{"head_dim": 64, "norm": "rmsnorm", "positions": "rope", "init_std_down": 0.0, "lr_head": 0.0048, "train_tokens": 902600000}
MLP neurons of a small language model. Each row is named by its layer, matrix (gate and up: input weights; down: output weights) and neuron, and shows model dimensions 128-255. Each number is 500 + 25 x the weight over its row's rms, rounded and kept within 0 to 999. Numbers have three digits each. A neuron's up and down rows have the sign that makes its largest values positive.
After each neuron's rows, "fires on" lists the tokens most often at its 100 highest values on Wikipedia text that the model never trained on; "fires after" lists the tokens most often just before its 100 highest values on Wikipedia text that the model never trained on.

L9.gate7:454562547469527496549553489507475472544507511499521497514531491508481515522492488482499490529529481541473490487516486480473477494519526503526503503547472476548496484526503482507541530462486532486537519498518461494440477515475503494465500501481448524503554461556562505471531529505512486539472515535496490536501539501485482479559521508548463520490467492529482530553479509532509523480485
L9.up7:474498518471514501562506474492514483471520507469496547514493503505509495506496489498507459484468473479538490500483520522497504513523523461455480494467486508511417486516535513492519464514535452526490527468533533511508527512506520470517506517480480560531485540498520491443527509534476485498463484497511484480571525464465510463482484464489512532460498478497448548502526471475510477490537
L9.down7:501500520472493481504528533486513476495539472509515527513539505461494469477498508489479499503502481537523523510472501548518536537551491501471511491529397525512462486512496508529507476565495464485475532501502513506487509522520500503482520527461540525479478445543465532487488504521473520500486479513494492542517506481491512545498481481508481503486516495493485503497481521532526540507501
fires on: "0", "2", "3", "4", "1", "5"
fires after: "′", " $", " (+", "(", "-", " "

L3.gate1621:541508556473501538475508515491494490478485455521460501503493464506486482483495506513533488478551524474431518492497498518524526503509527514516469458520484465511522505510512516570507495456514505509483478533527505472454511512503506499494453567493545500470520470522443472497470518525474510481485498527489513480464490504504545535511515471532506468502503489525489488506529496471532491499512
L3.up1621:477465516512494486522526516540487493462489520492478493552486480461546462481480515490494492512495545511473499539485446479510520471460480494498537524502486498520530499461536445461467471494528449469489529511558483457502517509474547532489485513431484489486488505477515477504483519513471524477535471501504471516477525496501510466503454480473501525499499524471512455501475505485492471493557
L3.down1621:544511469472500493509486511461512454502513506530523540515484521504524508514535500503518510487487481490541509444540473517483474494507501497508504517479312507487488509547466509500524506530491551517499527510475513480559460521539492471516455494539498508513511506505498513484470506479561499529502530481506512517501497503535510510502464506537461476492490484529522538541484502500469491504524
fires on: " "
fires after: ":", ",", ".", " –", " "

L9.gate1682:510514459509557484539515532519488497495494502517515480554507542467513523504448551506486471510482501512518485499502498513496544522531497497467487538531506521506511515485484466498455513528556495543455502545498494506484479512506493491505483474490500475518535513509486515504501529494499496496491468502509523491531478489475496452522495508511530512513532467483535487503427453525485513548471
L9.up1682:487462539480505539495518517491480498505497496461474548482503484516526492528524447471461495496513539492502479476557477468504499538501484478529490513481474494476479509520498497478494518495476567513473497509512497531528455506511499476543526454521457516494497493512531462499502481498526477469495501506480482507595496486508455494496487515503524536527520530462499505495479507469499469521536
L9.down1682:509487549517474488492503525483476492479530474525492471550493530553533491505496500496460499485533501487518471538520557501490512537483498487526494514499483482469517501474490546496505528484480538504460490504456525487537494520483495486483504498501504479525482528436473466481504525415500502494503503484505541479511479525521514496494503531509540516493505482469504491488464539492506487548472
fires on: "1", "2"
fires after: "1", " ", "2", "0", "4", "7"

L3.gate1466:463445489524514455491550516506507487547452521496547513465466514474490468516509470483494492521505464480459514509486478516511512522485533489526488531484512497503471516467484455512443479512502461480515526478493486476515516436533462519535537504485483543492501519508543535507502497514502494497484498485475495477516536499492512526515502504497507498521465564440450497453477480495487475487484
L3.up1466:479442492543501485479517518521490503463496465503481522486521529488517458460458514480495484529535524490436518513523467493495488475478498497521500482549474481492500480501517490468507501470503456473492508518457481502531544445496494543475537526474477519477497516515503513489512498463489491456498525545492526497455525492507518530485521519492504485524508544478458497475488533503470506454520
L3.down1466:543527523496491553530484478484475497512532507507459493507526496538498504451514469489484570492482492502530489507489523484451479530558480518495499504455450522463501500522536528537486518526525504506526528490498511460523489519492512480473467503524526511503512503529451512476515456519501460531495487473529500490499488484492529507476465528556499516516492470541525533565543476533508547507513
fires on: " ", "ay"
fires after: " |", ":", " April", ";", " May", "s"

L3.gate872:550502511502508473486556479545470434478490506479522509465529516476448511454489509483528481521462535503496496485530485473489511512520493540478497506557480496481512529451490451478461531512490519483494512539536517461500544470518528513453497492481502471482516483542554495502498526478476508482491476511550498531503512493490489505523479482507477532497463526564468488494537476464512486496515
L3.up872:496470447518495511497486505522511484510511485466486473536524533489486509481490474517514511475448477491472518495483530528471502485492507477486489497463523478534456489527512478500539495469490485501515511483508468505514476488479487515502514502524467480521467512467519552492495487485501495484527506514503496482484504476497513484480481460496443487514499440519553496517507523496508554524533
L3.down872:486490502495529496507499514496487510509483475486538526475480515448498488479539471504524487495558484516543501487502473501512552527560487473478482457523441495523472515502454496500557464480561494497517454474490492488508503500492506508472486494468480515497501498545507522472531515523465551513497490548516474537540525449461541493525492437435483549481480475505486551489519490478531502497485
fires on: "3", "5", "4", "0", "2", "1"
fires after: ":", "°", "′", ","

L9.gate601:457548534523515481496508511500460491481519438502522535511523531511523507514470551521491498514501468497531442501508513513504511529527503480467491516540487548548530495484519542488520553507542452521512465515525466484480481477482520490490473505467486508470461471504534482504506517437526498489517519495521506518511503513500486414514452484513501529484500509506478489510474481513523522485504
L9.up601:463553518479546516509509489498495495518517443518514464538533546551483479528492516484498491486484474479522469495504501506466499484544521418474466465465487526525502503463460528510504521497503518527503511457480482484517491483509477497478530486470474510508489500466546495501504483465555503500513544521463487532511501525464520492521479540501521485482511508506470489517531483510509519507497
L9.down601:499507543495488506473502511539492552493466482495490481519512525521483448468511504485520497480482463497546486504545504503526485548529522510498496494521454490484519528457507465518504535543509501488450532531542498499503533490501506515472478502503518507561469505529471514500531469468514524509519485517501482539501433524516500443503514480497510503539492528467503566455470497479514504495505
fires on: "1", "3", "4", "2", "6", "7"
fires after: " ", "1", "2", "4"

L9.gate1113:492526480522443500499533528479492511526500551503476521470489520496456503506523500505506535494494438483512504479521483529525496492530533525501449546469519455494530530497493531526483502467515453516485517486537538507510469516494537507507500511483558491481560496537519478529510478508526520502461475499491520459497493510524521510476494483535484519508555462477495503499516537533511497506513
L9.up1113:522501488474508509524534529506500498550488469494500517510513470529516540510513500520531502481502528513500484472531560523503487479471492490466537505532481466507469489508494480488484470519516513494496536508480487535500518485459527532493512475488525505542470526500510520565493482528467509494484474452455528521488464478433497521538469475516514539503507518523486540496502448484502502483497
L9.down1113:479519463514484494450468532497464480496514487501475514484514473507510501512490518483454484482464516532492521482514480504521521459535485518494485535460417501499509521517461513481513519529499517464507485480518468499484514492521506496448467555522525519526508482458535473541491482506493499482466520507516487506463507485494546465507509498492483502529507499493497460523504498538472453483466
fires on: "==", " ", "'", " ("
fires after: "\n", "==", " ", "."

L9.gate1294:492438453474527526509494476493464513502513495520553520519458485540496527501478481509484504506498534511479466474501472516495463482539470477543530471524526510524518524522530503514485480513497489521513529467529488491483522461491488474515469483513555526561517473507518513531531486447525512485482497470480474474535490546518522466501490457511467524468497489473472446484552479536553535508514
L9.up1294:531490523482558504501464474526483459521485520492526501502513509478504537498488533507446522429495492512541483513518506471479490512514455503523507452528498487532492539512530488492527481530473501494535464462474498495506542505467506484511472459516531505485512521488474506496483502505539476489501470523463467493509498489488547496478491516482518452434537512504512503476523468490532523524532
L9.down1294:499500526524508498481513478474527492447537492512526499459506511468479491511480516524462524523488457499523475530494528538489480461503482495497499459476494463520496539508529514501512501537514535515515430520523495550515496493509523546510502528461497487449430518524522507505458496496499513542479514457498525542516525499514503525506530509491498547507462513508565513545478508467495531511526
fires on: "0", ",", "5"
fires after: "0", ",", "5", "1"

L7.gate1263:436468485489479453497511481515514504519458500519437470514525498491548455497511465502507504528500457509463535500499525490485489543500512481482488521518493471555512495464441526506497495437482449465498498471505489477500510537467501499499514508512438559486506512498511540492490481506476506506499541500491523524519535448515485501471511471472490514476494502472477450491513509522482470467463
L7.up1263:433464493513485494493516496482517497477463514518459469495495462492516465499470489521435501533534511539488508517501489517493519486547548502492506525473486494527486471454481547509495485485482481462502549490520484522440509501485491503474507531462468536490525497513538497471493467520456479497495493522521454496524489521528520506498529464481537490490509558442500521535539488535475485522489
L7.down1263:535513526516472502522468481541523478514483516503532524482507482506456501502532493467510523479484530481557504504528525492464499507447483536493486546481443528471528479504509471502506535518501516507554512472512509480492497485491476491528510467528526512499501523507481498462508524489551508545462506450507506494515443505510482517511480500488458508555515505539499505511501529501478487496489
fires on: " ", " (", " |", "di"
fires after: " |", ";", "s", ":"

L3.gate1034:543466447539424467505515473533513523460512473486484525491474534524560481527530515497539481474518474485511524502530496496498497532500491468487525536518525500508524459483563487475526443529511498458537483511440463471501476539495495511534472525465493500519509473484477460530523502506486486522527488505518506490514517491500504492507529504484502473554490453490520526514487528492523442470498
L3.up1034:508495491479485457508499509522510503517508491498503489481518536527513535487488475477506490537531511463485491499544526494520498518487474510531458513468494497489488458523510474507511541501438463490459447512480521532506475529498528504547509479493499507530501479499493494509448483518507481506487542481468478513496487516462533482480470483502492513493520501487477531497520515493515512518488
L3.down1034:524489507485500448514481518457513460488492467492481439544524536514469539499502463517475525513535518477548546491488483492481491518493457511478502543473515514504517500473521454519441496513481481509481483534474536529498513501471517514486479531498491483493530479505538485481505523531485487541488544479475494559483514542538509460492503500525499479503505495472480484493467500498495528434498
fires on: "c", "al", "7", "log"
fires after: " ", "9", "s", " ("

L3.gate817:472516514495500530452495538510505478448575484528492510495483450448525501492487484511448495527490478547460473507495544519517453512487471471509487432504538443491513466477483524494519466499506460503474514453498499456499505497518485509493497456527475508474457506554555544496500500472514467496484502494510506505494490487511508524501519504466527495499453496504504493501474542520515527474521
L3.up817:499502533489519510482511528508517497467492456508520483528494485462492507514479476498485438525499491519508478514517498488512467492512494502476499442511478509514530447498520510475520481524505494512512526472522540478472541461497506534491458491523556498491488495504522524493487467458504520493481525510457488496437504466521486555490488505482516516485501548500524485488494517527502532527508
L3.down817:491560518488471520499510524521535508459530506485452492491499481445479476519486516507432508500477481501512494494502514492520505460510486490481474484502485487504512513508483496528548458500473506503508517503465478491537502485454526530452487460506501503516431463457510513522515466514435464526502503482504509474463489506513548490507495494526516513500515553477511496480466548520491491534466
fires on: "2", "1", ",", " Year", " September", "8"
fires after: " ", "|", "1", "5", "6", "2"

L9.gate1713:535492477454496462547491484523523497509487479526503534491547501524498473500485535501513470491532467517471454471488512457531550516518487492498522505460526493558531469483512475493550478496522499504519478500487514478546508457495526493517545480550517428519516533496513507514516441521496492503467486516490499489477478512508513457485521498440506525487549486532472502534478497488489512502485
L9.up1713:483478491495500521456473470495538494529505490528498543507552474500524543538520495537532492500466500482468508545570475513489495527489469518489502490512526491542469524497527530494551505499515485472538488543485523494526540523478531519508517491524513452494501494509498498461481514460549471458471546537510491474520506459513540495485502494548523489475517470556503494502504503530494524519468
L9.down1713:483491531548449505496500481507528496539534494494457481495516513491446451456538472513483515529469519536515484506480487516480480524557531492462519482497452552510484524478480454488512497588519475459487498492518505481498516495476512505508524501515491539471504521495492515547498488487534550477527508453513506499522498492456471463486519495495483522513486501445524501515491474503476480511482
fires on: ",", "."
fires after: "6", "0", "2", "3", "4", "5"

L3.gate1513:499512483511468516507487522499453443514558501535494479504489462463506468532498517539497463489508532498525467503496518529513532499499461495531523483479505472461483529498517505465497493515505471514500489477456528483478497524488479520505513504477503483480497461514503549534514503490489505486533487520464489494516480510512501462476469484498458459498497488495518491497495494493560519429476
L3.up1513:515527500491508557535480498523470462484522497487465500523526498533493523526505526465499479503509516537529470519496546484531510564473471533509492499531511522464474514490501495503465518538506511518492479459492489527540490516513508527513488520472488480488501493486466520513462568537487503509521455501454456522523562538516490449495535465535469454476503479482445500483514524461522519432452
L3.down1513:508492503502540505491528499484467506496459473483471498509493542479517518479466513519486488487462494518483477510539538539501540476469510488482478485528498484494462532496522486461510481507507493490469484499530463518519507484490529520519515537463508480505465525524502503487507505522439521530465538450519482464496508559508507520495491464486539502516493495480452471474538509483467507491549
fires on: "al", "or", "ice", "ol", "op", "em"
fires after: " ", "s", "w"